config = dict(
    n_layer=23,
    d_model=192,
    n_head=3,
    n_kv_head=1,
    head_dim=64,
    d_mlp=512,
    vocab_size=4096,
    activation='swiglu',
    norm='rmsnorm',
    norm_place='pre',
    norm_eps=1e-05,
    positions='rope',
    rope_base=10000.0,
    rope_fraction=1.0,
    qk_norm=True,
    attn_scale=0.125,
    bias='none',
    tie_embeddings=False,
    parallel_block=False,
    extras=['capped logits'],
    init='normal',
    init_std_qkv=0.0962,
    init_std_o=0.0142,
    init_std_up=0.0962,
    init_std_down=0.00868,
    optimizer='muon_variant',
    lr=0.00219,
    lr_mult_down=1.5,
    beta1=0.9,
    lr_head=0.0043,
    grad_clip=1.0,
    warmup_steps=0,
    schedule='wsd',
    decay_fraction=0.756,
    decay_shape='linear',
    final_lr_fraction=0.1,
    batch_tokens=32768,
    seq_len=256,
    doc_mask=False,
    train_tokens=202900000,
    steps=6193,
    dataset='wikipedia_en',
)
MLP neurons of a small language model. Each row is named by its layer, matrix (gate and up: input weights; down: output weights) and neuron, and shows model dimensions 0-95. Each number is 200 + 20 x the weight over its row's rms, rounded and kept within 0 to 999. A neuron's up and down rows have the sign that makes its largest values positive.
After each neuron's rows, "fires in" lists the words (lower case) most often at its 100 highest values on Wikipedia text that the model never trained on; "fires on" lists the tokens most often at its 100 highest values on Wikipedia text that the model never trained on.

L17.gate50,200,216,208,185,166,140,212,210,203,218,224,195,204,204,165,233,226,213,195,207,173,198,219,196,213,163,206,198,222,168,206,175,218,210,230,192,211,186,221,184,211,225,160,194,232,162,197,204,220,201,219,178,198,200,202,216,196,191,195,197,202,238,206,164,223,223,176,201,178,225,228,206,195,217,204,194,214,204,200,169,196,201,200,223,191,175,192,224,197,218,211,227,193,215,193,191
L17.up50,219,208,193,227,207,226,158,205,199,180,211,168,202,171,159,211,198,191,209,163,180,168,204,210,223,175,183,227,184,218,165,209,210,203,167,230,220,209,197,217,178,223,189,203,213,194,213,177,206,192,215,205,201,194,203,187,243,187,200,219,214,142,201,219,205,195,176,183,168,197,233,212,208,201,211,198,182,188,151,196,235,213,180,210,210,237,188,195,187,213,186,203,238,214,208,222
L17.down50,223,230,215,208,183,194,172,189,166,176,240,200,217,184,198,210,219,221,183,210,202,169,193,240,236,160,182,235,190,187,191,177,233,220,172,209,233,202,232,227,190,214,208,181,207,196,186,234,214,211,226,173,214,176,188,240,225,194,205,222,200,186,208,177,229,205,206,204,167,199,220,187,212,196,227,200,149,198,203,183,172,177,214,228,224,184,163,216,171,233,191,221,212,216,179,204
fires in: "he", "and", "then", "but", "it"
fires on: " he", " and", " then", " He", ", he", ", but"

L3.gate244,183,206,194,230,206,182,194,201,213,220,188,212,190,203,178,196,200,217,191,184,208,193,183,222,213,182,236,230,224,176,214,206,209,232,192,200,177,185,200,249,199,181,189,211,215,225,178,189,207,188,161,186,222,234,168,205,194,214,203,194,207,159,179,169,219,215,175,167,214,186,178,254,177,182,224,211,156,177,216,213,183,200,193,205,211,206,203,238,201,229,224,218,189,221,188,196
L3.up244,200,188,187,231,204,159,170,240,221,187,179,217,198,226,205,181,228,189,219,186,215,184,203,206,210,206,207,198,201,194,234,200,183,224,189,186,186,197,203,236,243,190,222,208,210,214,178,175,201,206,171,227,204,193,196,224,203,223,224,188,195,195,189,224,238,223,195,190,200,149,174,186,175,173,228,217,216,187,201,190,226,173,176,214,211,202,187,149,210,196,189,216,189,220,188,195
L3.down244,211,190,177,218,203,166,189,172,187,194,218,200,200,153,173,183,174,203,192,205,213,204,210,232,224,188,222,236,223,180,236,207,211,224,188,193,230,167,189,248,215,205,211,213,198,199,205,207,178,199,176,228,231,184,205,197,188,210,199,172,209,218,203,227,251,205,218,179,211,193,229,213,181,170,214,235,189,193,205,215,211,176,169,217,228,214,216,221,228,235,227,226,162,216,189,201
fires in: "suzuki", "trial", "yes", "yakima", "tried"
fires on: "uz", " tri", " | Y", "T", "Al"

L3.gate329,207,191,178,188,190,201,191,196,192,253,172,194,173,177,220,234,157,180,140,185,172,195,203,209,196,203,217,206,188,201,211,209,171,222,206,201,217,194,200,174,162,251,248,206,186,193,205,197,195,188,196,208,237,205,212,171,227,180,208,222,195,220,214,204,216,211,216,196,191,175,218,183,198,209,210,202,183,208,209,232,187,182,185,176,192,198,189,226,209,243,227,185,217,214,205,222
L3.up329,211,166,172,174,199,204,200,196,193,235,146,193,178,213,221,222,176,197,171,201,200,222,209,187,210,191,203,207,181,184,211,186,201,182,201,208,219,206,196,187,171,221,250,206,165,199,181,214,200,206,203,188,215,192,179,182,237,191,188,196,220,186,187,199,234,233,222,179,197,185,215,183,219,210,176,186,178,216,210,218,213,211,205,154,187,182,217,195,213,252,237,211,196,216,189,211
L3.down329,221,187,185,168,212,184,213,192,201,236,171,177,234,182,217,230,197,218,193,208,198,204,219,158,210,204,192,197,204,223,190,221,215,184,191,203,196,194,185,210,178,236,178,216,185,211,201,169,210,221,227,211,199,198,167,217,218,177,194,175,247,147,199,213,238,215,185,167,207,199,232,171,211,219,185,179,215,215,183,163,219,193,219,157,213,196,212,180,214,235,200,204,219,185,213,211
fires in: "this", "the", "eclipse", "these", "they"
fires on: " This", " | The", " Che", " ec", " These", " They"

L7.gate50,214,159,226,217,178,182,201,190,222,201,201,207,195,195,169,183,188,204,207,233,181,198,209,206,161,179,207,186,201,195,181,174,205,201,233,206,223,172,200,204,150,178,238,216,178,215,213,175,181,207,191,197,218,183,172,200,183,189,151,210,218,207,228,191,215,183,224,224,198,176,171,167,162,219,181,211,179,212,212,201,223,202,191,218,155,204,207,193,199,175,208,182,228,171,221,225
L7.up50,198,188,212,209,204,205,199,195,211,222,172,155,191,213,190,215,231,167,187,247,187,221,221,179,207,183,201,201,208,208,174,237,220,205,202,203,175,202,224,217,203,226,187,206,244,177,198,196,189,219,208,185,207,205,159,198,199,221,223,224,189,203,163,245,192,186,194,227,201,230,208,181,181,211,213,209,177,199,189,189,219,185,189,207,180,197,201,245,210,209,237,216,205,195,210,165
L7.down50,215,195,204,202,193,205,160,197,195,203,194,203,195,213,182,205,198,199,174,187,213,182,218,228,180,188,227,201,172,232,222,170,182,201,210,213,186,191,189,181,185,162,224,204,181,204,181,217,196,155,208,214,179,195,180,237,161,205,153,210,219,209,228,178,223,207,243,176,232,165,152,167,188,176,232,209,174,205,210,216,198,224,216,225,207,205,182,188,197,168,176,177,207,199,210,220
fires in: "has", "have", "a", "are"
fires on: " has", " have", " is a", " are"

L13.gate101,196,189,180,225,206,209,197,174,218,188,198,190,193,233,196,208,214,226,205,221,234,193,240,193,234,190,187,192,219,201,231,187,221,186,234,189,191,218,190,197,162,199,223,218,184,223,194,178,218,165,194,186,212,196,211,238,223,230,196,212,205,179,184,179,223,215,201,224,211,191,184,175,223,171,194,208,208,202,192,227,215,204,204,215,194,192,212,189,211,172,202,216,200,140,186,207
L13.up101,234,194,197,185,196,203,204,179,235,182,170,199,174,203,193,215,171,197,227,226,197,203,207,210,157,150,186,233,188,179,203,197,223,170,184,203,199,224,231,188,181,254,192,216,203,255,170,194,223,213,199,188,216,222,225,197,219,180,207,218,197,207,179,152,197,251,205,189,202,167,225,209,215,175,165,205,191,231,240,198,194,190,194,236,216,170,186,183,185,208,230,205,174,197,192,227
L13.down101,226,207,169,217,188,185,207,163,205,202,234,184,211,185,220,197,251,197,208,209,226,232,205,180,208,171,215,179,205,169,208,181,223,195,225,200,177,208,214,198,203,187,208,154,216,209,175,192,179,150,223,225,213,221,204,215,213,206,212,204,204,178,220,175,185,181,167,237,193,182,209,187,196,186,193,224,189,211,165,199,195,217,197,221,213,250,199,203,172,171,234,202,223,185,193,215
fires in: "and", "during", "through"
fires on: " and", "s and", " during", "ab", "on", " through"

L3.gate318,187,198,197,181,174,184,224,202,199,232,171,196,178,208,196,202,191,192,202,210,202,194,215,223,201,212,189,208,189,194,237,146,170,180,211,218,200,193,221,202,177,169,210,213,211,212,165,193,192,224,219,210,188,181,231,171,210,192,186,190,164,187,199,206,232,181,163,208,157,208,224,203,179,183,200,191,200,183,229,186,250,213,199,196,217,200,202,214,188,212,212,196,208,202,182,215
L3.up318,210,194,196,195,194,217,245,188,177,229,218,175,209,203,212,218,175,197,176,196,174,209,250,184,204,181,222,197,171,179,213,165,186,191,204,201,210,223,217,218,199,177,222,219,221,196,172,191,206,204,217,178,204,177,219,173,208,201,196,190,185,187,202,212,239,214,173,193,168,194,223,173,195,208,192,195,229,183,222,142,234,216,202,183,181,193,185,216,191,188,203,230,217,194,155,227
L3.down318,207,197,201,174,215,238,215,187,203,246,190,181,217,164,211,210,192,202,175,183,166,175,218,195,182,211,189,237,191,179,212,199,178,222,220,222,186,227,221,200,218,217,173,182,215,213,155,199,209,196,171,213,204,195,179,208,239,203,192,245,208,169,153,198,197,213,229,168,219,175,203,202,188,206,189,163,251,208,197,214,230,236,178,193,199,192,173,217,207,207,215,209,212,197,183,189
fires in: "the", "these", "this", "many", "they", "his"
fires on: " that the", " these", " These", " many", " This", " They"

L3.gate255,177,212,199,210,200,208,185,225,200,201,194,217,214,178,171,197,182,217,212,205,185,203,209,189,214,180,183,204,215,201,190,197,234,206,190,211,201,199,198,179,193,193,243,191,223,174,233,202,189,216,212,230,225,224,205,218,226,215,202,189,235,200,224,188,193,134,184,207,200,190,209,178,172,186,212,228,185,194,204,207,161,253,169,208,204,211,185,174,220,195,242,185,217,191,180,204
L3.up255,197,208,236,205,209,197,195,227,184,195,198,205,228,208,152,213,186,228,195,206,201,237,200,187,187,173,216,206,194,223,181,202,236,194,186,219,197,219,174,188,197,205,234,189,217,184,243,210,200,219,191,193,205,205,218,193,215,209,206,204,205,187,213,186,195,124,176,190,229,193,199,199,182,220,204,212,195,192,190,209,181,220,173,186,205,214,174,168,206,202,208,190,205,183,174,210
L3.down255,213,193,231,189,182,212,193,203,174,208,196,206,209,213,189,178,196,198,213,187,193,201,217,199,205,196,214,221,179,202,170,222,213,189,175,196,223,220,216,216,226,180,200,212,192,159,201,188,216,220,188,158,212,176,207,201,192,246,171,235,227,192,184,189,168,164,180,211,202,180,181,203,180,233,164,211,235,197,203,210,213,209,202,191,210,172,189,168,205,207,206,201,188,198,180,186
fires in: "2025", "2024", "2026", "training", "social"
fires on: "025", "024", "026", " training", " social"

L7.gate61,212,156,197,182,200,236,207,166,187,194,193,214,208,217,210,194,198,185,182,225,179,140,195,182,185,165,184,224,257,196,208,201,214,198,239,218,223,221,162,214,151,160,210,243,226,233,220,175,208,204,176,204,186,211,198,176,185,205,170,154,200,162,210,211,238,165,212,215,210,199,205,187,193,185,209,198,193,199,199,179,210,208,213,179,208,192,160,177,191,199,229,186,209,204,180,159
L7.up61,209,196,216,174,202,188,175,178,214,208,186,203,200,156,216,250,219,201,190,214,197,198,200,180,180,216,225,211,215,191,208,220,189,219,191,173,175,183,233,224,154,199,205,240,202,178,190,217,203,200,180,198,187,217,204,230,195,209,225,205,217,191,224,209,212,209,165,200,184,189,192,226,204,209,178,203,181,144,206,182,179,216,177,227,246,220,188,203,200,161,203,193,206,204,225,193
L7.down61,228,211,222,182,209,196,206,180,219,174,164,232,229,193,197,185,167,194,224,214,159,180,244,205,201,160,231,181,245,231,203,176,212,194,212,217,223,200,182,183,196,160,203,196,212,163,218,227,205,237,194,194,223,215,217,199,197,195,189,216,199,168,201,201,230,204,196,200,203,179,214,151,187,197,205,207,181,221,224,189,206,195,247,178,195,220,253,206,179,179,199,221,171,179,183,199
fires in: "have", "decided", "has", "use", "decides", "contemporary"
fires on: " have", "ided", " has", " use", "em", "ides"

L13.gate158,194,213,216,220,162,166,207,151,188,189,171,188,175,201,193,193,243,206,209,250,201,223,198,188,192,214,198,189,208,186,207,200,198,204,201,251,193,225,218,201,210,176,170,172,198,206,234,200,209,178,191,187,208,189,181,230,203,165,202,194,218,195,202,182,214,210,155,212,188,216,187,190,206,217,228,203,164,234,206,226,234,217,214,169,172,221,251,235,184,198,221,200,209,183,174,207
L13.up158,212,172,176,169,246,200,218,182,224,169,158,203,173,185,216,231,210,216,224,192,198,197,189,202,163,185,179,204,193,199,211,222,196,217,195,179,246,226,215,204,179,216,219,184,208,181,189,226,198,210,220,190,207,195,232,178,188,188,219,226,190,178,186,169,159,215,226,172,198,183,203,185,217,218,173,197,244,189,167,207,183,241,204,196,229,203,176,222,221,189,169,196,185,211,189,153
L13.down158,242,241,215,208,200,174,210,204,146,200,218,199,202,185,207,198,172,211,182,201,191,194,195,208,204,170,206,200,193,184,227,188,229,195,194,213,164,220,233,171,215,214,189,233,213,172,189,191,200,236,210,233,239,200,162,198,202,185,227,231,227,212,205,200,231,185,171,197,212,197,190,211,236,214,169,224,178,204,214,154,198,218,214,218,185,184,203,221,221,200,214,208,206,226,198,204
fires in: "that", "not", "also", "t"
fires on: " that", " not", " also", "'t", " did not"

L16.gate15,181,187,200,227,198,203,205,183,187,200,185,202,175,226,214,188,213,230,145,213,172,209,253,190,167,229,188,199,237,183,206,205,204,203,188,208,213,225,207,176,155,215,181,235,243,206,232,176,199,189,209,230,198,177,208,194,188,189,185,203,200,184,158,189,203,148,197,182,207,183,208,203,213,208,196,198,227,184,234,179,178,194,206,191,180,222,203,197,182,204,176,181,164,195,194,167
L16.up15,224,185,227,168,177,203,155,179,196,224,208,182,194,168,206,205,236,214,203,188,193,207,205,216,208,190,206,220,197,191,197,203,212,201,187,228,199,230,227,171,217,183,197,191,182,204,237,196,198,166,178,181,176,194,243,226,216,141,165,180,204,170,197,214,247,175,221,197,185,184,195,227,172,202,158,229,169,219,183,177,209,237,204,211,200,199,199,219,214,206,193,185,208,204,203,203
L16.down15,227,216,210,196,196,215,191,206,208,195,188,205,205,222,229,204,213,207,198,219,224,221,215,217,172,214,220,193,197,186,214,196,220,214,199,181,206,210,197,186,185,200,194,199,217,215,182,179,192,192,187,203,243,228,200,214,215,210,179,197,203,209,216,176,194,252,195,178,213,200,220,208,198,151,227,220,176,215,180,188,198,161,184,248,228,219,184,212,187,171,215,187,205,180,200,175
fires in: "and"
fires on: " and", "and", "ing and"